config.toml
n_layer = 18
d_model = 512
n_head = 8
n_kv_head = 1
head_dim = 64
d_mlp = 2048
vocab_size = 32000
activation = "gelu"
norm = "rmsnorm"
norm_place = "pre"
norm_eps = 1e-05
positions = "rope"
rope_base = 1440.0
rope_fraction = 0.25
qk_norm = false
attn_scale = 0.125
bias = "none"
tie_embeddings = true
parallel_block = true
init = "uniform"
init_std_qkv = 0.0201
init_std_o = 0.0
init_std_up = 0.0201
init_std_down = 0.0
optimizer = "adamw"
lr = 0.00109
beta1 = 0.9
beta2 = 0.99
weight_decay = 0.1
lr_head = 0.00664
warmup_steps = 531
schedule = "wsd"
decay_fraction = 0.376
decay_shape = "linear"
final_lr_fraction = 0.05
batch_tokens = 131072
seq_len = 768
doc_mask = true
train_tokens = 733300000
steps = 5595
dataset = "wikipedia_en"
MLP neurons of a small language model. Each row is named by its layer, matrix (up: input weights) and neuron, and shows model dimensions 16-111. Each number is 50 + 10 x the weight over its row's rms, rounded and kept within 0 to 99.
A block is one neuron, or neurons of one layer that tend to fire together. After each block is what it responds to, as a language model described it from the Wikipedia text at the highest values.

L4.up250:73 48 49 45 66 39 46 71 41 54 62 56 46 65 52 50 49 47 61 61 41 47 49 58 63 36 30 62 44 46 41 69 35 47 60 73 57 48 58 41 39 35 44 55 42 57 59 47 33 53 41 66 54 40 50 52 48 57 52 51 44 64 40 51 37 52 49 61 48 66 46 54 71 54 52 48 38 41 63 60 45 45 66 45 55 50 65 58 38 46 53 34 67 47 45 61
L4.up527:57 65 53 26 43 52 49 55 37 48 43 64 48 50 66 45 51 51 51 55 43 62 42 48 75 34 52 57 39 76 30 52 48 42 53 71 53 36 37 40 77 56 47 47 51 57 56 45 53 47 48 70 61 54 65 39 55 64 60 42 59 48 55 60 63 50 52 49 37 46 56 50 49 54 58 56 58 52 56 60 49 45 51 49 38 50 39 39 39 52 51 55 49 52 69 54
L4.up810:44 44 57 51 49 38 40 35 60 63 55 69 43 42 56 38 74 41 46 55 37 42 46 53 56 39 47 43 46 68 45 42 30 40 41 42 54 60 46 51 51 39 34 42 40 55 48 59 40 42 55 60 42 49 63 48 34 71 47 38 74 66 50 56 73 59 62 56 29 27 55 51 49 68 55 50 61 62 45 58 43 35 49 50 37 32 46 44 44 55 51 50 42 47 61 43
L4.up900:59 62 58 33 49 54 47 52 45 50 46 55 48 41 74 65 50 53 59 55 50 44 59 50 60 49 20 68 32 61 35 61 49 44 54 61 55 33 46 54 21 40 37 71 37 46 45 36 52 45 46 59 49 63 42 49 53 51 54 41 48 67 58 51 47 75 48 57 24 33 46 55 61 39 61 55 40 50 51 67 62 63 53 46 34 56 48 59 34 50 54 45 56 49 65 67
L4.up1125:52 48 28 44 40 49 50 54 56 49 35 61 53 48 43 46 53 57 56 61 41 63 47 39 77 26 58 38 46 66 45 56 38 47 52 80 42 46 47 63 46 44 50 31 44 49 51 40 50 44 30 45 50 49 41 55 59 68 66 54 49 61 51 44 46 59 53 48 36 33 30 51 46 36 71 48 41 47 82 71 54 65 37 50 47 53 55 35 37 56 65 39 52 40 49 55
L4.up1148:56 51 36 57 41 40 60 62 40 60 53 61 43 51 66 43 53 43 45 53 44 60 39 32 68 28 43 43 52 50 54 53 58 41 43 57 75 44 69 36 46 52 46 54 58 43 61 44 43 52 43 56 58 47 63 59 41 68 61 64 50 68 54 45 71 56 60 56 71 73 62 42 56 37 35 52 40 64 58 55 29 62 49 51 38 40 49 29 57 50 55 40 56 55 42 48
L4.up1498:62 59 54 17 59 50 57 49 49 55 71 36 49 43 45 11 56 60 50 46 51 52 53 54 59 32 56 58 43 65 35 54 63 46 50 64 51 45 34 51 60 41 35 57 50 54 38 36 45 53 47 67 59 48 59 54 52 59 59 49 47 48 55 53 38 69 58 50 44 56 51 52 60 52 47 71 56 56 39 56 54 46 42 59 31 60 42 64 35 42 46 61 48 41 56 43
L4.up1981:62 64 43 52 63 40 48 56 43 45 44 46 35 52 58 55 53 51 65 66 55 73 44 45 63 54 40 64 32 47 56 60 54 50 35 46 45 60 53 42 65 45 60 39 39 71 52 39 31 40 61 71 52 47 52 60 49 48 56 51 58 66 52 54 53 90 51 58 47 59 42 46 42 35 65 43 45 53 43 51 50 37 45 30 66 49 44 46 30 52 55 38 51 60 58 39
Surname-final suffix pieces. Final word-piece closing a multi-token personal surname, often Slavic or Romanian, in tables and lists, e.g. Denis-ov, Nicul-escu, Whist-ler.

L8.up103:60 53 40 23 56 42 45 57 52 52 65 36 50 67 49 40 51 61 55 46 50 59 44 74 76 55 32 50 54 48 46 52 64 56 39 43 53 50 68 54 54 40 37 44 46 62 66 46 54 37 58 58 49 47 43 46 34 35 56 52 57 60 44 54 55 49 36 57 42 54 41 59 48 39 38 53 46 38 54 51 67 42 46 51 39 50 56 48 38 38 41 45 42 47 59 59
L8.up469:61 64 46 51 52 41 46 35 44 62 73 41 39 66 41 59 57 42 49 54 42 61 72 45 50 54 39 42 39 30 44 34 46 40 44 56 55 66 58 54 41 36 57 65 52 51 63 38 34 56 32 50 53 48 64 60 59 47 46 43 50 64 46 60 53 57 38 47 37 46 50 56 43 47 56 42 47 37 32 66 48 47 55 52 36 53 40 40 58 45 56 48 52 29 58 63
L8.up623:52 65 46 52 56 49 25 46 37 58 41 51 48 58 54 58 65 36 41 46 61 48 58 58 60 47 26 58 47 44 52 69 52 61 59 50 44 43 60 44 51 37 41 36 59 70 44 66 40 52 47 53 58 61 12 64 61 41 63 45 47 50 42 60 54 42 67 54 49 51 31 62 60 40 63 58 50 48 52 51 40 54 47 55 45 63 56 61 45 59 46 43 52 64 57 38
L8.up1104:51 45 53 48 49 62 58 59 28 38 39 58 40 57 38 31 59 48 61 29 51 49 39 35 65 57 25 44 55 34 51 47 62 39 41 50 54 52 59 55 38 43 46 46 35 42 56 48 54 45 60 55 62 51 48 56 48 37 40 45 58 70 40 59 57 49 44 48 43 44 33 56 66 45 28 56 46 45 42 46 51 52 31 47 30 52 50 52 50 48 44 55 51 64 52 49
L8.up1299:49 60 42 49 50 52 48 57 55 69 45 35 39 54 41 58 34 37 51 49 53 44 48 68 64 25 35 52 37 39 55 63 61 41 65 30 51 49 43 35 56 44 52 41 53 44 50 45 34 50 30 36 51 43 60 54 51 49 34 50 49 68 43 55 58 56 35 50 49 46 42 53 66 46 51 56 69 53 60 25 43 51 45 36 16 58 40 49 49 36 57 24 42 54 59 54
L8.up1600:44 67 50 51 43 54 50 54 34 49 49 36 43 50 56 54 53 51 47 50 60 45 54 49 34 43 50 56 54 61 60 37 47 40 25 40 42 53 49 52 53 34 38 35 39 63 49 49 48 52 44 57 55 49 44 48 56 34 68 39 39 51 44 58 39 44 46 58 45 35 60 59 58 34 59 52 55 27 58 45 60 43 22 60 16 65 42 40 46 39 46 56 44 76 45 45
L8.up1648:66 60 43 50 56 54 47 52 44 49 51 40 55 54 57 41 50 48 61 50 45 46 45 56 64 51 39 43 43 70 41 42 64 48 48 63 60 46 51 38 62 35 49 36 55 48 58 58 44 44 48 35 57 56 49 51 46 61 51 46 60 54 58 57 34 47 37 47 48 43 51 51 47 56 49 52 42 32 35 76 43 34 49 64 43 63 59 42 39 44 43 48 42 59 47 60
L8.up1682:42 56 49 58 44 53 45 45 32 54 49 44 35 53 37 46 56 39 56 55 57 42 49 53 56 39 52 45 45 52 52 31 56 55 39 69 57 56 56 62 51 31 45 46 36 39 50 36 41 21 34 35 83 51 56 49 54 39 47 52 61 42 34 69 45 53 47 65 39 41 56 52 35 42 48 52 49 51 54 46 47 55 38 43 37 44 46 41 40 41 54 68 52 41 42 61
Noun after "the". Abstract head noun right after "the", usually heading an "of" phrase, as in the importance of, the time of, the extent of.

L8.up115:52 33 35 60 59 53 54 62 35 55 73 47 54 45 52 55 44 43 54 64 54 55 49 46 60 42 52 72 50 38 42 43 52 56 53 55 53 57 54 51 39 55 55 43 50 61 48 60 48 40 38 66 63 43 19 46 51 39 59 44 60 48 38 54 51 39 50 50 48 62 42 40 38 43 27 48 59 34 55 58 48 46 46 54 36 46 59 32 45 42 45 32 46 54 56 54
L8.up315:49 46 55 36 45 52 32 36 35 69 47 52 51 60 53 46 61 42 46 42 60 49 59 52 62 61 56 63 54 43 63 49 49 40 49 55 38 48 47 48 53 56 48 30 59 51 52 57 46 50 43 41 56 44 46 62 47 41 59 51 39 50 58 52 42 50 52 48 46 37 65 51 48 49 41 27 54 54 52 61 53 47 42 42 24 62 57 36 53 54 65 69 56 41 38 51
L8.up645:51 47 55 58 37 46 58 59 53 50 52 34 44 38 40 53 44 51 46 57 46 43 42 59 65 50 57 62 55 53 50 59 28 49 56 47 33 50 53 33 47 54 45 53 56 59 49 43 26 48 42 40 37 51 36 53 51 41 58 34 69 50 56 55 46 49 63 44 50 46 55 53 55 58 59 37 54 54 40 57 42 51 43 52 43 43 38 34 49 52 55 55 65 54 59 57
L8.up792:65 56 27 37 42 57 46 45 28 48 64 40 39 56 47 62 48 53 48 68 57 52 63 58 54 41 67 52 48 48 46 47 56 47 43 71 69 59 55 41 47 41 44 48 47 53 39 39 42 53 31 18 52 31 61 46 56 41 47 35 43 52 37 49 60 53 61 58 46 59 52 50 67 37 51 50 52 38 61 55 51 29 62 27 47 51 46 50 58 38 32 51 67 40 47 60
L8.up1486:56 47 41 59 40 49 40 49 50 63 67 55 55 50 66 34 49 41 45 63 33 44 63 56 59 46 66 65 23 60 41 16 36 48 53 50 51 49 65 44 54 45 38 51 45 50 37 52 33 53 58 66 52 52 53 35 48 60 69 44 42 66 50 45 58 58 61 52 38 34 34 45 67 65 49 28 52 56 40 52 34 60 51 63 38 55 48 42 28 51 56 37 43 57 50 56
L8.up1555:43 53 42 44 42 55 33 66 51 76 58 61 38 50 44 48 68 54 44 60 53 41 46 66 43 25 59 47 52 47 38 42 53 21 47 60 38 44 66 33 51 60 51 47 40 51 57 54 45 49 26 32 51 57 59 62 57 52 68 38 41 54 66 61 54 49 55 62 64 44 45 37 51 46 46 53 62 58 45 58 44 59 40 53 57 42 41 46 45 42 32 42 59 66 41 53
L8.up1567:42 48 48 60 55 54 44 58 48 51 52 58 65 47 41 58 54 37 59 37 54 57 35 44 46 42 41 70 43 42 46 54 63 25 42 68 53 46 41 37 57 56 59 49 67 60 43 51 51 40 33 52 46 43 31 47 66 49 49 61 60 56 49 68 37 33 63 45 26 64 45 55 56 26 37 38 52 24 62 41 42 51 45 50 52 41 61 39 63 51 43 44 58 48 37 42
L8.up1603:52 42 42 40 61 48 61 70 49 70 74 54 41 61 61 62 53 30 36 53 64 50 72 51 50 68 63 65 52 71 54 52 72 54 58 49 55 48 43 45 56 58 39 49 66 64 56 51 36 35 47 62 34 48 45 53 33 50 52 62 47 56 50 38 41 46 41 42 28 52 58 55 60 62 59 58 48 70 47 60 64 36 48 46 47 51 44 69 51 52 42 30 49 66 53 41
Measured-quantity phrase words. Words inside stock phrases naming a quantity just before its figure, e.g. Registered electors, average household size, pressure hull length, maximum capacity, travel time.

L4.up165:57 45 33 55 32 47 46 34 37 58 38 41 44 54 57 46 55 42 53 50 46 61 53 46 74 64 40 49 31 40 41 44 47 27 42 35 57 50 44 53 62 55 40 47 49 38 40 30 58 41 47 71 48 45 31 63 61 46 51 52 54 52 54 55 78 57 57 58 48 53 52 42 54 61 51 51 61 42 36 49 56 59 64 31 68 58 48 68 52 35 61 64 54 46 45 42
L4.up346:50 55 48 41 42 21 54 46 39 48 48 55 27 53 45 53 59 49 47 27 30 46 38 60 56 35 36 64 52 57 48 45 34 51 51 69 62 57 58 41 57 40 40 42 34 51 62 54 45 46 56 60 48 33 55 36 52 74 36 50 53 57 39 54 61 49 58 43 58 38 59 47 26 39 60 40 53 49 42 55 31 33 49 29 59 34 39 76 56 62 37 63 40 40 61 53
L4.up376:39 43 58 42 49 52 33 49 46 45 56 68 35 58 46 51 50 36 42 46 45 51 62 41 58 49 22 45 61 59 38 58 67 34 47 59 52 59 58 28 43 63 44 55 57 66 42 42 55 55 50 42 58 13 43 51 42 52 55 44 53 66 57 43 58 63 48 53 46 49 33 39 49 55 58 65 43 52 50 46 54 31 37 45 55 59 37 61 52 52 53 42 46 37 62 59
L4.up622:51 53 51 54 45 58 36 44 54 61 55 43 50 47 33 56 49 47 47 35 47 50 53 42 42 47 49 33 57 46 42 61 44 40 24 35 58 46 61 58 51 39 39 36 35 32 45 64 45 40 60 57 60 45 47 43 62 63 20 54 60 46 47 59 38 46 51 60 51 59 46 59 52 39 55 66 52 39 42 45 32 34 37 38 39 57 44 49 44 56 35 53 38 40 65 42
L4.up1386:51 54 65 51 48 60 42 38 68 50 58 54 61 42 43 33 63 43 42 46 34 53 47 46 52 48 40 55 61 40 48 41 38 38 54 50 47 44 67 47 44 56 50 62 51 49 63 54 42 48 56 58 66 47 46 67 56 50 44 52 71 54 46 49 72 58 60 61 54 54 52 51 73 65 40 62 63 51 50 68 40 42 42 33 69 56 36 46 39 51 51 62 55 39 58 29
L4.up1547:49 76 42 49 34 45 67 52 45 49 53 33 25 56 55 47 62 37 43 41 57 54 53 47 47 40 44 61 49 37 50 56 41 38 40 40 38 57 60 43 40 41 33 55 53 47 68 58 51 42 48 55 62 51 27 67 38 49 26 48 53 52 18 56 54 55 58 61 47 45 39 45 62 42 51 43 57 37 57 55 53 52 49 35 25 57 36 37 56 50 57 53 53 51 74 49
L4.up1758:45 57 38 35 67 44 33 52 49 65 40 46 46 58 56 41 44 27 59 50 50 64 44 50 50 42 40 50 51 44 40 59 28 51 49 56 71 45 48 57 43 46 34 50 49 59 46 65 59 42 47 58 39 48 45 49 55 58 59 37 61 68 30 61 45 61 47 53 33 55 47 55 54 62 38 41 52 58 46 42 45 52 55 55 52 57 31 38 46 44 38 30 55 67 59 53
L4.up1768:47 56 51 59 43 37 51 73 41 47 58 45 50 48 51 68 46 37 39 30 47 35 36 49 52 57 50 59 40 43 26 33 38 52 31 48 53 65 56 57 38 41 44 69 40 63 39 46 30 41 51 64 76 25 59 47 48 57 50 36 70 44 46 76 39 54 57 45 56 50 51 48 27 51 57 50 55 33 69 51 60 29 49 54 40 49 29 50 36 58 56 63 49 32 71 46
Time reference words. Temporal words and phrase endings that place events in time, such as time in "at that time" or "a time", later, recently, then, now, and "th" in ordinal centuries like 19th.

L4.up621:53 40 41 34 58 67 34 56 60 51 56 58 50 70 54 31 65 49 58 51 61 50 56 48 53 43 42 35 36 46 39 46 70 47 62 55 56 50 46 45 33 36 62 45 47 64 65 49 41 53 56 53 58 34 48 58 53 58 53 22 40 42 60 41 54 50 46 65 27 61 60 55 36 42 54 57 48 50 56 63 39 23 54 24 40 49 62 53 55 58 43 19 57 50 59 69
L4.up633:68 53 45 57 53 45 54 30 52 55 48 57 38 49 53 53 44 41 31 68 46 47 66 54 45 62 58 62 42 54 52 52 53 52 26 54 67 26 37 53 58 47 24 47 49 54 51 48 46 52 49 36 66 38 49 47 46 35 61 27 64 50 57 55 61 43 58 55 43 53 53 56 50 59 56 51 53 60 53 54 47 42 65 38 42 43 40 37 47 62 37 53 57 47 56 57
L4.up1048:48 51 30 60 53 41 49 63 50 47 48 51 51 60 50 49 40 46 47 50 52 45 56 48 52 39 47 50 43 45 42 46 56 50 47 52 58 55 63 50 46 69 45 40 51 54 55 40 49 59 69 57 44 46 41 52 68 58 65 38 45 62 69 48 67 37 53 45 49 37 64 53 49 72 34 67 51 56 61 51 58 42 48 46 50 43 30 47 24 54 44 45 50 33 46 15
L4.up1149:47 49 43 66 59 57 41 59 45 63 56 52 57 68 60 53 52 51 53 43 41 64 67 55 65 45 56 37 38 43 58 54 59 59 44 57 61 49 53 52 37 54 46 45 49 59 62 60 35 47 57 56 61 53 27 56 52 41 58 36 51 42 63 58 52 56 56 43 35 53 44 58 42 54 34 54 54 53 61 42 50 55 40 55 39 54 39 42 40 40 47 58 45 36 41 55
L4.up1244:47 71 54 24 55 68 37 37 37 45 60 58 48 58 43 46 67 41 57 66 40 74 49 57 59 45 40 34 37 59 41 63 55 61 55 41 62 36 51 40 47 45 57 49 41 56 48 36 45 47 44 51 35 47 64 67 58 54 51 27 61 64 53 60 58 42 45 56 57 57 41 45 38 56 48 45 60 48 53 65 50 41 53 40 49 37 41 49 35 38 53 19 53 46 39 55
L4.up1552:61 62 43 49 41 61 51 53 48 60 42 47 46 65 35 50 54 45 51 46 70 45 39 52 51 53 40 44 35 45 41 57 53 66 41 51 38 44 62 35 40 55 58 20 49 46 56 48 59 51 37 44 53 39 53 54 42 46 71 46 52 59 46 54 61 53 54 64 57 37 50 47 28 69 57 61 60 57 51 51 28 43 61 54 66 49 43 40 51 50 50 32 45 52 40 38
L4.up1732:55 58 55 43 47 58 51 43 39 53 49 41 37 51 47 30 73 45 27 53 48 47 68 45 49 29 42 69 41 41 45 46 46 43 38 70 38 58 57 34 32 63 44 43 43 59 44 50 43 39 37 53 30 48 55 41 44 45 59 31 58 64 34 58 51 47 57 51 53 53 72 45 50 56 52 41 60 56 51 65 56 51 39 51 56 33 51 60 27 55 63 44 41 50 42 49
L4.up1932:52 75 63 48 42 73 44 55 46 57 51 53 34 39 53 41 35 43 37 50 62 52 40 29 42 41 43 59 38 49 46 49 54 49 50 54 53 42 55 59 60 41 58 38 49 51 43 50 36 55 68 53 41 52 54 49 46 52 58 30 59 44 43 52 33 52 48 57 58 48 56 66 54 52 55 39 52 57 66 59 51 62 44 60 57 35 46 47 50 54 27 53 57 46 42 41
Number-following suffixes and marks. Short tokens right after a number, such as the minute apostrophe in football scorelines (43'), plural s in 1920s or early 20s, and "or" in census age phrases ("65 or older").

L2.up1326:55 56 29 30 43 51 66 51 38 55 58 57 53 61 50 46 66 28 50 63 56 58 60 34 58 50 32 55 50 43 49 52 53 39 29 64 70 50 66 58 52 31 47 45 31 41 53 23 50 53 53 58 47 43 53 58 39 46 43 47 50 39 24 65 40 41 56 67 45 58 46 63 38 51 52 59 53 30 55 44 49 58 44 37 57 52 29 40 59 50 50 45 43 52 59 62
Abstract event nouns. Nouns naming an event, process or state, often derived with -tion/-ence/-ment, usually after "the" and before "of", such as failure, formation, death.

L8.up337:43 52 36 42 51 47 53 63 32 62 45 64 59 71 56 63 44 41 47 53 48 53 49 37 59 49 44 60 34 54 47 56 47 47 55 45 55 45 46 62 48 46 48 70 47 56 41 60 51 51 33 47 35 41 55 62 61 41 41 65 59 43 41 64 58 59 47 45 39 47 28 47 67 51 41 52 70 49 32 53 59 66 36 75 48 66 72 30 66 37 49 58 47 76 46 53
L8.up347:57 51 35 48 53 47 38 58 44 51 38 51 45 49 52 57 42 52 40 63 48 51 52 36 55 51 46 47 52 57 52 53 23 49 28 42 52 51 38 35 41 66 38 48 47 73 46 57 35 46 70 45 69 46 54 43 64 52 61 56 56 28 46 44 34 41 53 55 59 61 42 54 35 37 56 66 67 38 35 57 43 42 48 47 66 49 46 58 50 53 42 52 64 62 65 44
L8.up837:56 50 44 41 43 45 52 69 26 50 29 58 53 45 53 53 55 45 38 59 57 53 61 38 39 48 47 55 24 39 49 47 24 55 37 49 56 40 51 53 49 35 57 56 64 49 58 56 53 56 49 47 64 49 50 58 55 73 40 27 37 50 44 53 39 61 60 52 39 39 44 57 43 68 66 55 42 54 47 67 55 60 37 43 44 43 62 43 56 36 41 51 56 50 53 60
L8.up862:43 40 53 43 71 37 39 58 52 59 66 59 43 60 41 46 66 51 51 55 51 61 63 34 54 41 56 53 41 49 55 45 67 50 45 35 46 44 75 46 55 48 58 58 34 65 40 56 42 61 44 49 53 44 41 40 28 53 55 57 53 69 53 39 50 46 68 35 47 53 60 37 62 45 43 42 65 52 51 55 71 50 56 59 56 60 36 38 36 52 44 36 41 49 53 60
L8.up885:46 49 65 33 57 47 37 45 41 38 52 45 56 55 33 36 51 38 66 36 58 51 62 44 40 61 54 54 55 42 49 46 41 35 45 43 48 54 32 51 40 64 38 57 56 63 52 43 45 33 40 62 53 49 52 48 27 49 57 50 61 56 44 53 43 53 49 38 40 48 47 59 51 61 54 46 47 70 50 75 59 46 56 45 34 34 27 42 64 45 37 39 40 62 37 53
L8.up1155:55 70 58 56 53 33 40 59 66 60 54 54 29 53 51 50 48 47 66 33 53 47 74 66 43 48 60 69 51 42 64 42 51 49 63 31 46 55 61 48 57 48 29 47 30 55 52 47 41 57 37 69 57 65 32 73 55 44 66 53 57 66 43 49 51 55 61 57 56 53 54 42 53 39 44 31 49 57 55 52 52 41 38 38 60 53 47 48 26 58 40 39 25 54 62 59
L8.up1468:69 39 37 50 61 52 43 53 40 50 54 70 33 60 52 48 53 34 63 72 49 52 45 45 47 49 21 35 36 35 39 42 56 53 50 68 50 54 62 44 57 44 48 29 61 55 50 68 49 52 42 47 38 54 52 64 58 72 45 47 45 55 59 39 43 34 54 51 48 62 45 47 68 46 39 51 39 56 37 40 39 63 51 47 55 45 57 59 32 53 30 46 26 50 59 40
L8.up1535:59 63 63 43 65 67 31 49 45 53 47 46 50 57 61 40 39 46 32 45 48 59 61 52 46 33 46 57 47 48 42 47 49 39 46 48 40 45 59 38 51 53 42 42 44 72 41 39 46 53 62 33 54 60 45 40 60 54 46 48 41 50 45 48 35 49 64 35 54 66 53 49 46 42 55 41 71 46 47 64 47 72 52 37 45 62 49 49 48 50 56 63 47 53 46 51
Colons in scorers and times. Colons in sports results, like the colon after a team name before goal scorers and the colon inside times (0:55, 21:07); weaker on a verb right after a subject noun phrase (was, were, meant).

L2.up1882:50 54 55 57 64 44 31 43 47 49 50 53 54 51 48 35 54 53 56 58 49 54 55 63 44 46 54 50 38 60 35 62 32 52 55 67 57 49 70 51 43 59 55 37 51 60 49 36 43 51 53 51 66 40 60 51 62 37 57 59 47 51 63 44 41 57 42 66 43 44 28 46 55 58 39 55 37 29 30 58 45 41 42 49 36 50 56 57 41 63 25 52 24 68 56 40
Place and proper names. Capitalized proper nouns, mostly city names and some surnames or networks, often in tables or lists, e.g. Copenhagen, Detroit, CBS.

L2.up651:58 59 28 37 48 54 52 47 52 51 54 58 52 66 50 38 48 50 52 39 73 58 48 27 65 41 25 45 54 53 55 72 60 65 47 44 41 43 39 42 50 67 60 47 35 49 76 40 35 58 53 69 54 52 33 40 45 42 57 50 63 69 42 65 54 41 62 47 33 51 38 51 51 59 54 59 53 45 65 59 56 41 53 50 61 58 49 47 40 29 49 66 35 53 42 54
Colon before values. Mostly colons ending a field label or lead-in, before the value or list that follows, as in "Original language:", "Release date:", "include:", "Producer:"; sometimes mid-name pieces like "Runners" in tables.

L8.up278:61 58 49 49 46 43 44 31 52 41 41 59 49 37 63 35 50 52 67 43 47 64 50 37 39 63 55 68 48 64 24 42 43 44 48 58 58 53 51 30 47 41 61 51 63 61 37 60 51 40 46 67 41 47 44 47 54 46 45 35 60 35 51 42 33 55 43 49 35 36 34 42 52 32 59 57 38 46 51 53 51 32 46 46 55 50 49 67 30 58 58 51 57 64 57 38
L8.up392:44 52 35 48 59 33 57 50 51 58 46 56 55 40 55 36 26 49 51 60 43 46 55 49 57 36 45 32 48 54 34 53 49 56 35 55 49 57 64 65 47 49 42 43 55 57 49 65 61 55 43 57 54 50 51 51 43 71 63 53 59 51 48 51 40 72 43 53 53 50 30 42 55 57 38 45 41 46 51 53 47 64 48 65 53 44 56 39 45 51 55 34 45 70 55 52
L8.up452:52 55 50 42 65 53 23 49 38 43 36 57 36 45 56 43 58 57 61 53 46 59 52 61 83 37 47 58 38 37 35 50 41 39 51 42 49 55 68 43 54 60 52 60 58 44 52 48 36 54 62 53 46 34 40 35 64 61 47 60 68 62 50 54 50 52 49 49 43 56 56 54 56 37 70 46 61 53 47 69 40 58 44 50 53 55 31 54 53 48 53 66 56 66 51 52
L8.up513:51 57 52 41 69 58 43 62 37 56 53 51 54 45 45 51 51 39 54 65 51 43 61 43 48 51 41 57 49 49 56 43 48 57 41 45 54 58 82 36 62 56 59 48 61 61 51 56 38 41 53 57 38 44 52 61 52 45 56 58 50 47 59 54 36 72 55 41 45 65 55 53 47 36 62 63 54 56 44 53 31 60 43 51 61 55 56 53 32 55 66 48 48 29 65 49
L8.up1105:52 55 50 37 65 46 52 51 46 52 62 52 42 46 51 41 46 49 56 46 63 62 52 55 40 52 43 48 42 62 30 50 46 52 41 46 66 67 51 36 32 46 26 43 53 63 34 55 39 49 37 42 40 37 35 44 45 64 60 56 49 38 41 52 54 68 55 43 27 55 54 46 65 57 60 36 41 48 50 42 51 45 57 62 56 43 43 52 23 55 59 51 42 57 60 37
L8.up1393:51 53 46 36 66 46 45 41 56 55 57 72 56 53 67 46 51 46 54 43 53 67 55 43 67 39 44 54 31 67 49 50 39 45 45 41 57 50 56 39 49 31 39 52 17 59 64 54 47 49 47 57 58 53 47 47 64 58 60 41 60 49 52 56 51 62 64 52 23 52 42 60 57 48 59 42 39 39 50 53 34 46 51 47 51 63 43 59 27 45 66 40 49 49 63 47
L8.up1518:39 54 36 53 54 44 53 53 47 63 47 57 49 44 71 38 46 54 46 67 41 55 54 39 69 45 49 65 36 52 35 42 48 53 42 70 48 38 58 28 48 63 47 56 54 67 62 38 37 49 54 52 53 29 40 46 46 61 63 69 59 39 59 53 49 71 62 60 47 54 35 47 50 43 64 50 43 40 57 45 49 37 58 66 26 46 48 44 47 41 48 53 44 63 54 42
L8.up1528:54 59 35 37 53 54 41 45 35 55 49 62 62 45 61 54 41 43 40 55 48 44 63 47 69 47 56 47 41 65 35 57 54 43 50 66 53 40 60 41 41 52 44 51 52 64 49 66 46 57 58 65 44 61 52 55 48 46 69 39 62 47 47 54 59 54 51 44 43 60 44 69 76 59 59 40 45 45 46 59 34 62 33 59 37 59 40 55 45 47 40 57 35 59 44 44
Surname pieces in names. Pieces inside or right after a person's surname, in lists, tables, scorer lines and credits, e.g. McGover-n, Ship-ley, Kar-sten, Luis García 56'.

L4.up125:52 65 52 56 52 56 24 57 47 65 58 63 50 50 51 48 57 34 26 46 55 59 51 38 52 48 31 55 32 46 50 56 28 37 54 70 37 38 49 54 62 56 41 37 51 60 43 47 45 37 49 57 53 58 39 50 41 46 50 29 61 56 61 56 45 43 56 49 46 51 40 58 49 42 36 64 58 59 56 47 54 43 56 48 51 56 61 36 22 47 34 30 35 38 36 22
L4.up543:50 59 48 60 58 46 30 63 47 53 49 54 42 62 66 51 50 38 53 57 56 54 48 34 49 43 55 48 38 71 36 50 37 64 52 43 52 52 57 49 57 42 48 56 56 43 61 50 25 44 70 44 49 48 48 67 52 56 58 54 67 55 60 59 39 61 55 46 48 60 43 48 64 66 57 50 39 47 54 48 60 45 49 45 51 59 50 54 33 58 50 44 40 51 51 34
L4.up1082:50 80 45 55 54 63 51 48 41 53 56 45 46 62 47 41 41 46 50 43 59 56 39 48 44 41 34 57 40 36 66 50 66 58 27 39 49 46 77 50 50 59 55 35 42 45 47 58 61 42 56 60 47 43 50 46 36 49 46 48 52 66 43 40 63 47 46 49 50 44 50 30 53 66 54 62 37 60 44 43 52 55 58 45 41 43 57 55 71 55 37 44 55 59 40 42
L4.up1121:54 58 45 52 63 56 46 58 57 61 50 51 42 48 36 31 30 41 55 61 43 62 59 54 56 37 66 55 60 43 50 54 32 43 43 55 59 42 46 54 53 48 34 34 45 45 54 56 47 50 44 38 50 44 39 53 47 53 57 41 43 49 47 54 31 55 58 45 61 50 63 37 36 66 44 53 66 50 40 61 52 63 57 54 63 40 29 46 40 62 58 62 49 35 42 40
L4.up1306:50 48 48 45 44 49 32 66 45 54 47 52 34 64 37 53 54 42 44 37 38 55 71 47 61 34 46 41 50 71 43 37 36 39 56 55 57 53 51 37 38 57 35 44 66 72 60 55 54 49 32 41 41 63 38 35 50 40 52 42 41 41 37 53 43 46 49 53 44 34 29 43 49 58 51 65 50 49 38 53 42 26 54 43 46 38 46 39 36 49 40 47 51 67 47 61
L4.up1427:53 63 46 49 40 40 47 55 49 46 58 68 31 54 51 52 52 31 48 30 42 58 45 47 42 63 43 48 42 52 55 48 56 50 70 54 53 28 59 23 48 41 28 41 58 66 61 36 53 61 57 55 39 48 43 54 68 44 58 37 39 66 50 69 61 52 53 49 43 53 63 51 60 61 52 56 60 57 49 49 67 44 56 43 44 52 41 43 49 58 38 45 35 65 41 56
L4.up1578:65 54 55 45 54 40 39 43 32 44 47 54 41 48 41 51 54 40 48 45 76 47 69 34 68 28 54 46 41 68 28 33 41 54 41 40 41 49 59 48 48 49 38 46 55 50 61 50 47 38 47 59 51 51 27 55 28 55 40 46 48 48 55 56 49 49 45 42 32 56 55 57 45 58 59 67 55 56 62 52 65 48 58 36 38 51 57 36 52 41 56 61 30 67 42 53
L4.up2044:50 63 51 47 60 60 28 44 29 60 52 50 30 59 37 54 57 50 45 51 57 58 56 37 58 53 31 52 49 32 50 47 45 56 62 39 61 50 54 53 47 59 39 41 40 63 61 47 57 40 67 55 62 49 39 39 36 43 54 33 56 53 51 59 45 55 58 65 55 54 40 50 53 64 53 46 50 37 56 37 53 54 49 43 44 59 50 45 36 49 44 52 43 69 40 36
Separator after a number. Punctuation or suffix right after a digit in tables and results, mostly time colons (4:46, 10:30), also feet/minute marks (6'7), ordinals (1st), "to".

L2.up1013:68 39 37 59 51 55 32 41 42 56 62 62 49 53 45 45 52 52 38 51 35 49 53 63 36 50 51 40 31 37 55 65 67 45 55 65 31 63 64 44 58 49 21 56 56 57 52 55 59 48 38 45 52 47 48 62 51 39 52 41 43 54 51 54 56 52 69 41 53 41 42 44 57 79 51 36 50 46 62 32 38 43 55 62 51 51 43 34 39 35 67 54 41 60 31 35
Of in fixed phrases. Mainly "of" completing set phrases such as "under the age of 18", "out of 100", "14% of the population"; weaker on "-ed" in reentered and overstayed.